MLP neurons of a small language model. Each row is named by its layer, matrix (gate and up: input weights; down: output weights) and neuron, and shows model dimensions 128-255. Each number is 128 + 24 x the weight over its row's rms, rounded and kept within 0 to 255. Numbers have three digits each. A neuron's up and down rows have the sign that makes its largest values positive.
After each neuron's rows is what it responds to, as a language model described it from the Wikipedia text at the highest values.

L7.gate647:159106104118159127155099109128135114068097152124157175137108124124123109087111128138110134124125100159137152140117173150165124129116168129125086099155134153132133171153106146144142141138119143099174139094080165141121144153135141051162164149133122170097125114120065152146144070126093133146141138126121159128134141157164103102123094129196088143127148149145135125129150126115119162111125
L7.up647:097147099124130147130177131117123125125115152191103118138119152137123157092105115147136101091133151132129164164105128152128127128116126116133101136130131154150105134155137132100130097163162070130147130121088124157137111150168087123098151155114155149127058135133111122114168129126110175145191139166121108139134121104156147122103083128143116153103099141157151142123160118076124177122119
L7.down647:128130127159116127083125140149122068113083137098155114127147099153123120089184136132127098121152144190166137139133142113149128131115135140095137157173124136122121113163121128131164114139182100124134106123155063141146131124173104070139156168145165138114133103142144122133117123128144117136129128098123111124136132108112161129134119141084131135152129097127131154150128139137166113078123
Responds to: Early word-fragment tokens

L7.gate154:085098120104146120159111133141137158148145108151136143120102119125098140132084093148128118139170144121155130106134100140092107107125113113145126122106135097108156095141148111131129142073139120168119128125118092132120092125108158108138117162145131151118152125135129134165138138109115119154117075131087208129096149145118108136072098123107129106101130138116149052161140124128087121127132
L7.up154:179160123142128125101063119114102112092133102127140108105118161102128100150100132083160140138082119100099106089082097099110128131123149129119155110138127137124166113122156127106155110133114191140133144147159157106146118148098122145113114116119081121128126165205106124114088134125135188107122157088136148125154115103149126170133117105100127124134117135135116083110137129116132107068129
L7.down154:131099100125093140094126133104145083100154141104136092110072114119112077084147161095135105119097167131126117132138131122139120138149094105123141147111126160171153088085157155153132106115120099150114139171109101145083078144162151142087147149112098135092173135122162155102122116112094119124135125163136138113169120111122045132107116134124098115148137115153131132126099124114130108121160
Responds to: Mid-word subword fragments

L4.gate440:137148126095098085124168153138149162126138121105136124120100141125143117131148116190102125158116140126109148118161167110131093138129106134141136131139112102122116098121143163084164116151106121131142155107099151138113168141137104111105126111113096151133160102086150128142107115139142149151132138155133158089113130103117134114165115140143102123119124158137135157109139137118137147093138
L4.up440:092123119119127137137129137135170172126164129142069121121118179114149163108141161151151148128161144162163149120144180172128136133126148121159116073125088096099116057145151166123127127096097151198160125143108088113150162124142116135170157117082136133094130137141145126116154140155089134154160140123118115148151154112104149125140105122117121165130134143134109108074125152125153141107149
L4.down440:114093123125102123146122111124125119118107086121135114102125111137140119122145092080109079152094118151138127159170132067118147141203186115150101114130088109113132104148120150117138142121162117111112163163130160121137157111141121100142110126094122163114153102154131153105118143135095145133111159127129122152147150151092153138106129119103113124162122110162136134108144171093102117118142
Responds to: Early word-piece continuations

L7.gate243:096121135112111117138099126113149124125121149127169131135105153141103141162093151097152076109114142122132145125155114121140129130141151097137145160097166111185089108167105134166163164141104123123147099097095119113099094127132117138087120157130133138121112149133122140136121158132163094167098193091178142114086094087117148132116129116147153111136101143127127137138131123129163115093094
L7.up243:135125092135114103113120118131157128152104066135133133120152188070100104131097134111144156161124127151101129129181076127124147133138111122105149120149155082145166148153141140152115090113128100114128119131144130109142128163118093127115093084160116133159090131151146083132100147102143087113092144142128136112160124151171150107126131133103146123096128146147113141134143139171166137145139
L7.down243:127110147135146110121142133129096086098164125135113102136137050153137104114143138161134157181138157128131093149018148153066131148100125127111131113116100164163110136115121144141099109146131141129115108116102168139145133087150132103146169153121165141167159120116117104112096132130106138140127113093116117118133135149124108136153127133121145123152145147098106174145105109127176099141126
Responds to: Transitive verb endings

L5.gate489:099118106147128123139082118086130127130123162116136119176111141119102122080133100089126115130143130091151117087128136125145161102091111099150117089165100168149182148122151129148104097138122122117125135118103127136104121119094122164132165150137145138138096116167084108129139160109140142120137145165125126149086134141135110127079125171126107101141121109146159092163095084116130104126109
L5.up489:098118132146117100135092124127109090114121197152164074167145141156150161131143113101141188137141091105140157144090170134142151123144133100142131092123145163141116141140113124082147154101115145090155165124114106130148138117156140117178159095125111147124108104138106131129128174133159155137127133138154109116110128148130160142148168121145097134123169086106147144118117122109105138124132
L5.down489:170174073126142075131140110136126150129109127155116166154103095147127089146134147111146113101117115104124127162156123120128150080108181146143134132124101128190180143122140148140125137130134137118139068126127141135113166155139146135141117114141096120114168107125147144114109122105142111169135162140095161097111147138127115127109117164099069121105113130146098112137127110124136156143094
Responds to: Set-phrase lead words

L5.gate167:112096139105121150130150112090084123128128075155176140148128079107120138119125086082080148133130124136132112127131130129063119161142139132153160111168128121122132137106153137159137126101098127090109173173145107102098142133101096138133105127143120126126134096123115133089120136113114106144121168066150104124114126107143079129074143112126145142114112156099116126179178140150146124123134
L5.up167:144113092099132143120164128110118079114129169177160098153130098115146143135127163141098165110158135140114105117150140121072112151126170123137125115142126158100128125054167180160153129130132088116115137151104151102129146174116091163110124112119138157141108121149157081145128112116176134098145185094124140133072120108124109149099134108089128131111100151128137162111160124144130142156143
L5.down167:127132148151083094142123121086150131119157169150157095136154175153082123128154118151151125123117162130125142144092156127141111119152131135115094139096151153144101115149130143116111131120127115127156131122136113101140139133065151122129040109152098192137162127112157166117128116118096116172133130112104109137127130092147114177057120171100109101113108119127138117086123130134100078167125
Responds to: Verb-completing word pieces

L4.gate196:152146141145143142080128129144135100104161103192111155129113126117100140111127149152147092108125104114135098140076133146129146096113128108150108138129095122106129151170139140099096139134150100094144164109117140104177103160114104129077114160110155154107112116165109097104152127122152121133147077134074149123123136115110135092127134179137121143111102116115147070124123114158125122130127
L4.up196:111134127126114139089119130135125098092174132150120115138125106137070138156142126155146064073150151132168120166144150120095111155141111144142118090139087137139124129151161163147129168129156123123125121142136151146149115165123120120144137157099139177116108166138138111117120153142114106149144117148128137135112110160117120065127106148149169138149086113086147117116129098142158147112114
L4.down196:138157163140134155133132123130154110153131167120098122134145131155109093125177145146125137113111115112076069115007129112115105120171150120148113107124139094117120097139128146119102071107136111145165128132125111119114077095095136092108116083142142175171100093112138096161128125130119102111173142117133121122115136125092145134105165152128122126130118097065131135114135120155082092116089
Responds to: Word-completing suffixes

L4.gate73:087114129130139168129092148118118139177100072135129149157142108147126137144113136129131167140144128105101128103133076114141087126159134138110102103082149156099069124120164154171126161137132084141136101130125100110099147152139130137114112156175210134114148115095086126154136175137154152167129141113130153155122139140121098106134115133131123132123153135154124102143143172131137169150128
L4.up73:167120131121138092107137141157166128152127099104115156054139122113115139113154124175119126109160133123140078122118149118087151107151112150169130137126135094115159175168143144124120146157156122139142136135096103112125126122149131149099123125100160075105155155100110145126135115129111158117183123188125133117138124155112158115148096158127150141106183137110116136124187114129095140126124
L4.down73:125092120132092117126103100136140155141101082165134131085133122127121149133142065128133152128109125108122178106120146130131161162155109099123137101115141127118076141117112149103137151121120144109121133136095122135124132145119106140068115158137151124125120084138146158103154122109101189116121092115132145122150109129120098129103105112177124110118111141154127130132101123147067083155120
Responds to: Word-ending subword pieces

L7.gate48:148122126116142141137129149188171142110130173132110116112088112143117139133155120143135164115097116105157114096069108151125096123146133102166122102129143126124093124151133107165089108135093138118106233148125151174146114152118074131164152137083136109104128107108109100135063131140138139102139123117115115135099131132122137163148140124161116137136127134177136114128127098141129117103127
L7.up48:106135117120145109092088151105117144109125140135106117130158102144126135152138148104072135106158111093143107147105133126140136115126081151123075143097102182096122079102166149145125134091128082122129150107138122109141105173087131115149130119129108151121170127163139130153047111122098153125139110130110133091090114155135172160132140116163079118145133147118139170154169125142119115111168
L7.down48:115102106174110125105095152130109192129140142144104084131112089133123075106122116189134147103123110096158155091076114167100180145131161123123094121102106128158130078167095121132143128071105130105136105080150133135126131156108120131139156117145156102137099155142160106150103126137077111119110107153150098179128113139137110086122111152132129160120128113126117112107099155124109188081124
Responds to: Mid-word subword fragments

L5.gate88:110148113144135125103130092137106101122169157118114134140127074141114093153125150134122115109085120147174152090110110077113122165121150080164129117107133109114115107116112103146138107130131162135141151146095133137139096139161117108141128106122108129170143128157095091100110107107169116090169108156143119100127143107142193139154152116197156138173118134106112166144145097183107090133105
L5.up88:113139135075127129115140154168122114133141116115110124117143134134121142153134147120092100105160115157143143096133104131129094083142170142166118115110118138089093086120098121145130147091174113106161104163139118099138095140143138097133146131098116130116141142139146097157075158141163096102174115147123133084198149141125105102111110122152128127104122081049120159153116166137097125136159
L5.down88:153127146151099149107132122091108096160131154129117090150127123196119115105093153168132101099129124063177175129124165104119143166120166087136148117120103110078140103131126083155110128132084142102133076078114109158161163131140093125098093091080123150141104103107127087120147093145108141113132177135119155095133141114107142126125127177119124110124164139100161159133082071107129114121114
Responds to: Abstract noun suffixes

L5.gate348:145148102117140157101119144142152150162167117102126156119105140106166156077142170153125104117109100137111087135120150143133146135149136102129134155087085104094110090145115119136157123146120122142129141101107148091115114083135153097142106105095133081100160108094120145122157130152160084181131108150074128168147118113116142163132161154171129134144138112176135123156167143131107121134126
L5.up348:104154115134117120139149151184116147118111162135069143165128163144139134139106149126119122128103114129122120148110148133152113132105118099115127131151120144107106131103131129139146148143121132161147114096106113125108121150126168071165134136115143135129149116133138153131120125154158084136100176138153164162127074177137108137105139156103155168161090154117101114101147155136094113127160
L5.down348:110134146089128109144130078144104119105127109109112123177128155120140123146121156170107124137128126177156148122088099115127128106153148160134116142152154112088134113122123099168156123139120129125115094094147104164127079124118131156107148129097152137095130110088129108149127087136130174091120159120138147144085179100136128147159110124146088145101132138158113161171110133102135093107135
Responds to: Mid-word stem fragments

L4.gate52:095127067106142145087146143138147111134135183203134121122099137110138080151139092107087166119120096132075129098144113153074141118098156157139127143122095133140157173145131149137121115127104096160131113131127129129120106091131112113127122138145114115121077146148190112152139125126112110108137112120180125116153114108108128118144138150158160121140122155145151085118112128127162144082156
L4.up52:109133132121129113156089074112061093113102148149140113115150128105100102142081126115107182106090127148101119135187135115159138155118131128129139118133175145146130107164116104087144122121155152144122119094125126118106128069130133139147128121119114149120102148090110097152105085117123101127170076102154177105144133152102137123111169128073116135128107140148139137125109145134125098114154
L4.down52:157144126137111114129122122108124145146119132129144118128099169132133154131111176105135102111140104124105147111127154115136106158157106129124107109131075122129127098096150123107174130122062138139111175183162113094132142107157162109129152127135102129134160135161122103125149176139160148121065113125132142128101112179116088116154133144111106110077148163088143135151100121123145147097132
Responds to: Predicate verbs and word continuations

L4.gate454:128148136135132122126147169113122100130089116123156164100107129139162141122133122166101149114130092128142124145157110123102122113142121089070097098148123119134125113108168136160140103130122102097128145169110120123164142129115111138102075121159154129082154117167114101145124115102123117128127163132125133088154155118174129130143113177137140123125128168154126120178122113096154110153127
L4.up454:102162113130112112126172097129137126083131118108145153100094101147154122100134106120136118121178151159092122143148110095085112115140141132140116092160096124144161086108119131127131147169107085092130136126141121125144117136108094165120129152134134140145131105149127101102085105107142085161139134124198155123096137139139093121080115177103115158130106123094129100136165167128171140127125
L4.down454:160105092101070150155134123126167149120090104155152105112126116120129140153108128151116150139140144093144162138118145140143135126142131140170122136139098108126118149146126101122124147154110160091154149072105166078133113152142095156118140131148149106114126122128132116139102154141112142115138135113143148106121152108109114132136130103103123142123080123078114150126145138223142115152131
Responds to: Infinitive verb endings